Part of a small language model's weights: MLP 1024 GeGLU.
MLP neurons of a small language model. Each row is named by its layer, matrix (gate and up: input weights) and neuron, and shows model dimensions 128-255. Each number is 200 + 20 x the weight over its row's rms, rounded and kept within 0 to 999. A neuron's up and down rows have the sign that makes its largest values positive.
Before each neuron's rows, "fires on" lists the tokens most often at its 100 highest values on Wikipedia text that the model never trained on.

fires on: " |", ".", " Vol"
L17.gate769,202,193,193,175,228,203,193,187,207,223,212,200,207,194,235,225,204,177,203,207,164,200,165,234,189,209,199,229,143,176,176,167,170,191,192,212,222,189,181,204,186,197,156,199,181,195,234,186,190,211,233,233,195,173,191,219,193,222,211,208,193,193,214,216,232,192,197,217,219,225,230,200,175,239,212,160,221,217,160,193,183,179,179,211,142,234,184,197,188,189,172,225,219,191,203,188,193,233,186,189,204,220,200,189,202,186,177,184,190,208,204,198,251,188,174,186,219,204,212,219,195,187,225,228,225,190,221,200
L17.up769,168,185,181,190,209,186,208,197,209,194,186,215,209,182,199,179,157,158,219,190,201,165,223,209,208,196,224,237,175,203,195,175,227,210,191,184,185,220,180,223,200,216,235,193,205,191,185,190,216,195,197,208,203,188,168,170,200,177,193,184,191,178,159,213,161,226,202,206,207,219,203,196,156,205,198,187,205,187,186,220,191,191,203,192,218,202,193,217,160,190,165,161,186,220,180,195,207,203,205,182,175,213,226,234,169,167,209,194,197,242,186,227,202,220,184,190,204,195,204,232,203,217,173,205,211,188,232,222

fires on: " P", " t", " p", " T"
L18.gate85,242,189,200,197,195,197,205,179,205,205,238,196,194,205,161,217,197,200,197,181,205,196,211,162,237,220,209,176,194,201,208,211,195,236,188,210,212,178,210,204,234,184,193,204,226,178,190,187,224,232,209,184,192,171,211,213,153,218,202,211,131,204,199,180,189,219,220,229,190,185,190,201,228,170,177,166,208,209,229,201,174,198,183,216,215,203,222,171,204,201,205,216,189,199,218,197,187,192,186,216,194,212,234,194,199,192,179,195,229,179,162,230,220,230,217,215,197,197,179,216,184,209,194,211,182,203,216,221
L18.up85,201,186,184,183,217,230,201,194,188,212,223,182,175,230,171,197,187,182,195,178,225,211,198,189,187,215,207,203,218,205,190,211,204,190,170,190,195,220,213,179,206,209,190,184,213,181,155,229,199,188,205,198,190,217,191,188,178,228,198,206,184,216,210,207,187,217,177,187,185,227,205,192,178,212,209,213,193,198,185,208,210,210,213,176,189,206,202,208,237,237,193,220,231,189,183,218,200,160,196,221,242,208,183,202,182,189,227,207,165,159,233,171,208,189,180,180,206,204,203,195,194,189,178,231,207,229,188,168

fires on: " ", " $"
L17.gate360,186,222,148,217,202,198,214,195,188,234,196,198,170,184,180,195,206,151,221,201,227,220,230,187,192,247,206,147,186,196,176,206,213,172,223,192,173,191,211,199,216,181,191,182,214,212,205,215,183,209,250,195,203,208,196,186,191,223,226,203,213,207,194,198,184,176,207,200,219,192,209,165,205,199,208,173,214,197,188,174,188,178,202,209,185,187,191,206,187,175,178,269,213,220,204,160,208,196,184,194,215,215,192,225,186,178,213,218,236,214,170,173,192,218,180,199,218,210,213,237,203,210,234,180,209,177,227,233
L17.up360,208,201,202,207,191,202,207,202,192,187,201,226,171,173,149,193,206,198,193,186,236,211,214,188,172,219,228,196,181,176,206,193,199,208,201,215,192,243,159,192,195,203,170,185,219,172,203,227,184,226,201,208,236,194,185,230,217,190,150,213,231,203,179,208,177,192,224,216,197,196,187,202,212,181,216,189,217,213,189,213,198,195,198,204,186,170,188,225,200,201,177,220,202,186,236,175,188,188,176,161,200,223,202,185,191,203,211,213,207,218,200,192,187,198,185,205,214,190,177,224,247,213,206,240,220,181,163,220

fires on: ".", "-", " Title"
L18.gate155,199,208,206,169,201,185,210,212,161,145,220,228,186,211,232,174,187,175,174,187,206,197,196,183,195,240,232,222,196,197,207,174,215,175,166,222,175,170,194,240,218,222,209,211,204,237,203,206,165,222,244,191,195,196,170,228,253,186,194,176,197,194,216,250,214,186,160,194,200,211,224,198,194,184,201,183,166,186,197,212,198,149,144,160,182,199,229,214,192,174,193,182,211,206,178,208,204,217,198,194,240,238,214,198,222,182,215,221,193,179,209,197,194,182,218,186,201,204,185,205,212,177,182,215,227,203,190,208
L18.up155,172,214,200,156,187,176,194,198,225,158,184,199,168,177,174,172,194,176,205,174,197,191,232,198,206,189,236,199,221,194,213,179,205,212,217,149,197,256,173,210,192,211,185,176,197,168,212,197,212,196,219,194,198,215,210,196,196,192,167,226,223,209,195,202,163,234,235,211,165,229,193,201,167,153,198,196,219,175,229,195,153,196,223,191,229,228,204,191,170,198,194,219,181,211,187,204,228,197,199,238,220,183,186,194,193,231,173,217,216,226,206,211,188,188,208,209,207,194,201,178,190,200,229,213,177,181,241,188

fires on: " is", " a", " of", " three", " two", "="
L16.gate290,206,167,205,233,221,168,181,190,197,254,209,221,196,205,223,221,196,215,179,217,196,198,209,209,191,192,204,187,199,180,171,200,201,194,247,231,195,213,204,187,211,215,194,190,199,224,185,187,232,189,186,213,170,182,189,201,183,203,235,189,187,201,168,181,203,212,258,200,186,212,172,198,195,240,190,200,206,207,195,225,187,166,170,183,207,212,224,213,184,212,198,174,173,196,183,170,239,195,197,157,208,213,186,187,212,193,233,217,199,200,212,227,213,225,213,177,216,196,158,189,221,189,190,179,248,179,225,251
L16.up290,212,196,207,202,244,190,213,202,236,190,194,222,210,193,184,208,179,195,175,194,230,174,195,189,170,189,255,205,211,204,197,195,216,206,181,193,179,237,171,188,205,167,199,217,202,203,218,192,223,232,214,234,214,167,172,185,233,199,212,191,233,214,184,207,197,237,160,170,195,168,165,191,178,221,201,175,210,209,185,189,216,194,187,209,226,170,239,194,188,197,227,172,179,173,207,190,213,204,210,240,200,212,193,225,189,222,170,166,232,206,179,192,185,218,175,198,179,208,205,166,206,185,207,166,173,262,216,191

fires on: ".", "al", "u", " High", " A"
L17.gate542,173,198,175,187,221,223,209,225,194,231,197,187,197,187,171,224,206,221,220,199,216,203,214,170,217,197,229,193,195,206,186,242,222,199,179,199,188,178,176,225,196,177,162,210,177,232,185,219,214,221,188,226,185,185,199,191,183,228,226,210,198,218,198,181,191,181,190,190,220,203,177,170,187,188,194,178,191,189,216,206,185,156,211,224,183,220,182,196,172,166,222,239,229,220,185,186,195,237,167,208,171,173,204,213,195,198,240,178,207,187,204,221,238,212,209,188,208,190,202,209,203,203,182,183,198,170,218,200
L17.up542,192,229,182,208,204,177,229,184,241,209,172,223,227,239,224,190,208,187,208,209,185,171,233,181,199,171,231,190,181,230,168,216,217,188,194,202,224,232,175,185,191,223,223,232,199,200,202,161,173,162,207,206,197,181,186,232,194,179,187,230,189,193,179,186,186,237,207,196,234,227,205,162,157,244,198,209,209,238,205,201,199,207,199,208,201,210,190,217,181,190,182,205,166,144,217,175,204,203,209,185,196,166,172,213,197,198,195,229,204,200,209,213,215,215,195,184,172,180,226,187,194,199,187,233,197,168,216,206

fires on: "2", "g", "1", "4", "z", " not"
L8.gate980,215,167,202,204,219,172,196,196,249,243,195,183,212,205,210,245,187,199,185,203,229,216,237,173,189,212,203,178,201,200,218,193,215,227,210,196,210,206,187,218,169,196,182,154,217,171,182,232,193,210,200,211,205,195,218,208,217,252,184,184,227,199,156,207,182,169,183,169,226,188,208,217,188,212,167,203,186,208,191,150,196,197,202,207,160,210,221,231,215,200,233,209,176,184,169,210,195,200,175,192,201,222,198,182,208,251,200,193,171,210,225,179,199,209,194,212,205,211,162,187,169,217,227,176,202,202,205,206
L8.up980,223,209,236,199,217,187,166,178,197,178,220,214,189,170,217,199,214,205,217,209,188,155,210,190,242,166,190,199,196,202,205,180,167,195,202,187,195,179,168,169,207,211,220,200,194,210,174,232,173,193,202,195,188,201,264,198,234,193,198,193,177,239,185,172,195,168,189,232,221,209,214,183,158,196,207,200,195,203,224,191,207,210,194,193,156,209,213,198,209,202,178,169,192,228,188,180,176,164,214,169,223,193,203,176,210,194,189,203,189,220,227,170,213,217,202,202,201,191,185,214,227,198,188,193,205,170,200,182

fires on: " by", " Rank", " |", "it", "ment"
L9.gate104,224,227,184,186,210,221,152,178,184,187,184,218,226,188,218,194,179,168,225,194,231,224,205,193,222,244,228,216,180,202,194,198,216,215,174,230,194,211,199,171,181,208,183,174,213,203,217,185,221,215,224,214,206,204,206,239,183,227,199,202,189,191,231,221,247,207,197,213,188,214,206,199,193,225,191,155,201,165,220,214,180,193,190,210,215,189,217,229,179,180,200,209,177,185,201,173,159,212,177,200,218,206,206,179,212,198,194,191,224,238,234,205,220,221,158,192,178,218,226,225,204,198,217,163,168,196,204,199
L9.up104,159,210,168,187,233,221,189,219,217,167,206,202,191,255,176,200,146,177,195,208,214,205,195,189,197,210,225,238,159,184,180,187,172,208,226,169,199,213,175,198,187,209,236,220,195,201,215,179,170,182,227,188,179,182,211,240,213,201,191,192,157,206,199,220,208,165,191,213,202,210,227,193,205,204,204,162,206,188,175,209,217,238,163,205,223,197,173,215,210,179,201,187,213,191,219,205,186,164,190,209,187,239,205,210,151,199,167,176,210,208,174,255,167,200,195,213,201,187,204,203,223,201,187,201,206,204,198,199

fires on: " P", ".", " A", " ", " F"
L18.gate947,223,186,202,162,195,184,217,224,198,202,211,213,181,201,167,214,175,202,210,194,218,215,209,222,226,202,168,230,173,216,218,225,174,224,212,223,215,199,237,186,225,231,186,208,196,201,216,216,210,174,226,172,219,212,188,204,181,242,204,205,189,241,210,221,159,186,208,196,222,195,198,192,198,195,198,180,228,161,203,191,184,206,193,215,190,204,192,190,217,185,181,254,175,187,207,203,214,210,211,225,185,185,193,214,243,198,203,208,179,177,198,218,190,185,191,195,234,173,212,207,182,224,200,219,158,156,183,187
L18.up947,228,214,188,193,219,185,202,207,202,169,190,191,184,219,197,196,171,200,209,194,223,177,187,162,193,171,216,198,202,188,200,216,229,233,190,167,218,230,194,202,172,180,158,218,207,180,201,200,224,175,186,226,221,135,167,220,188,174,196,218,219,184,226,198,149,178,186,181,218,238,190,178,185,195,192,191,160,221,188,228,135,200,206,235,190,209,209,211,209,214,179,234,155,204,215,217,166,179,179,154,214,190,194,232,179,213,226,216,206,187,215,198,220,206,175,193,194,229,188,219,212,219,218,221,213,185,199,209

fires on: " was", " is", " be", " were", " |", " not"
L18.gate92,209,166,213,225,249,206,188,217,210,204,217,189,181,220,235,207,198,189,203,216,210,209,196,188,204,208,224,201,203,177,185,217,201,229,189,169,163,215,178,185,194,187,208,194,165,218,241,213,163,202,191,202,189,210,191,218,234,246,183,218,186,174,242,237,209,182,180,178,187,239,209,194,192,201,218,229,227,207,175,215,238,189,135,188,194,186,220,178,187,180,240,240,183,208,188,162,206,218,175,205,219,238,229,174,174,194,211,213,187,205,181,209,201,215,175,203,188,205,184,242,193,160,187,187,233,192,200,213
L18.up92,188,195,195,170,229,213,238,194,197,148,224,234,213,208,195,195,176,154,201,202,210,219,188,214,201,180,204,233,183,206,198,182,215,193,211,182,185,196,215,201,197,168,212,167,207,186,218,187,206,196,200,221,196,174,213,202,200,221,188,217,240,219,214,241,185,217,198,208,219,227,170,194,194,195,187,225,237,199,182,188,176,195,188,234,195,176,217,172,184,205,221,205,204,223,194,210,194,175,212,188,259,217,237,209,224,189,193,205,223,233,194,165,230,192,185,256,200,190,208,184,206,179,178,230,241,214,206,219

fires on: " as", "ition", "ith", "eal", "rated", " $"
L2.gate198,214,215,223,183,226,189,202,216,191,231,222,207,201,184,209,199,220,203,195,170,219,212,181,188,202,227,188,225,173,211,197,217,193,221,187,170,212,177,220,196,190,199,162,190,205,195,182,199,194,216,208,213,178,194,186,203,211,190,202,223,219,205,180,198,194,177,239,198,158,191,232,189,200,215,225,242,169,196,223,198,175,173,174,232,184,198,169,228,172,198,197,224,192,225,188,149,214,279,229,210,244,218,237,167,206,175,199,201,226,200,202,178,200,209,193,206,159,208,174,221,188,168,206,207,235,184,224,210
L2.up198,213,206,216,221,192,208,207,201,186,230,160,195,197,213,201,176,210,204,214,179,207,220,217,200,191,222,209,209,161,175,226,202,200,236,215,159,176,159,194,195,197,228,178,175,180,188,195,215,235,219,212,229,201,178,182,214,208,213,192,216,201,202,154,226,227,193,204,210,228,189,191,193,181,205,194,161,180,220,157,205,196,210,194,191,190,178,222,191,203,214,164,195,212,215,192,212,155,180,174,180,211,244,220,197,187,214,200,211,214,179,183,211,197,179,210,203,211,184,229,207,200,194,190,158,201,166,172,208

fires on: " |", " about", " dis", "age", " million", " family"
L9.gate971,206,180,193,223,205,177,179,249,217,213,197,198,185,188,210,197,227,216,231,192,181,214,189,223,204,173,224,213,233,192,196,200,176,165,211,196,233,220,189,170,175,202,197,174,193,196,221,207,222,205,168,249,188,187,194,159,194,198,217,200,201,189,193,226,178,188,170,224,189,203,204,171,181,194,176,207,227,186,220,202,193,161,158,238,197,191,187,187,193,196,222,229,164,214,242,174,194,186,186,207,211,178,208,194,230,210,218,201,175,191,205,168,238,180,214,166,200,221,194,260,207,178,240,189,223,185,205,190
L9.up971,183,168,220,213,180,220,200,197,170,199,213,193,205,239,219,197,217,209,182,209,170,212,208,176,188,208,192,181,214,200,193,206,216,227,166,192,178,174,245,189,204,169,230,208,213,212,198,221,174,185,190,165,205,225,196,196,203,198,185,221,184,217,204,184,200,212,236,193,206,201,224,175,138,220,196,231,207,174,232,214,234,185,209,186,238,246,171,233,194,223,228,164,198,189,188,197,203,224,227,234,221,194,211,209,226,217,191,170,193,158,220,197,210,205,178,162,192,177,215,205,215,246,186,172,199,221,231,200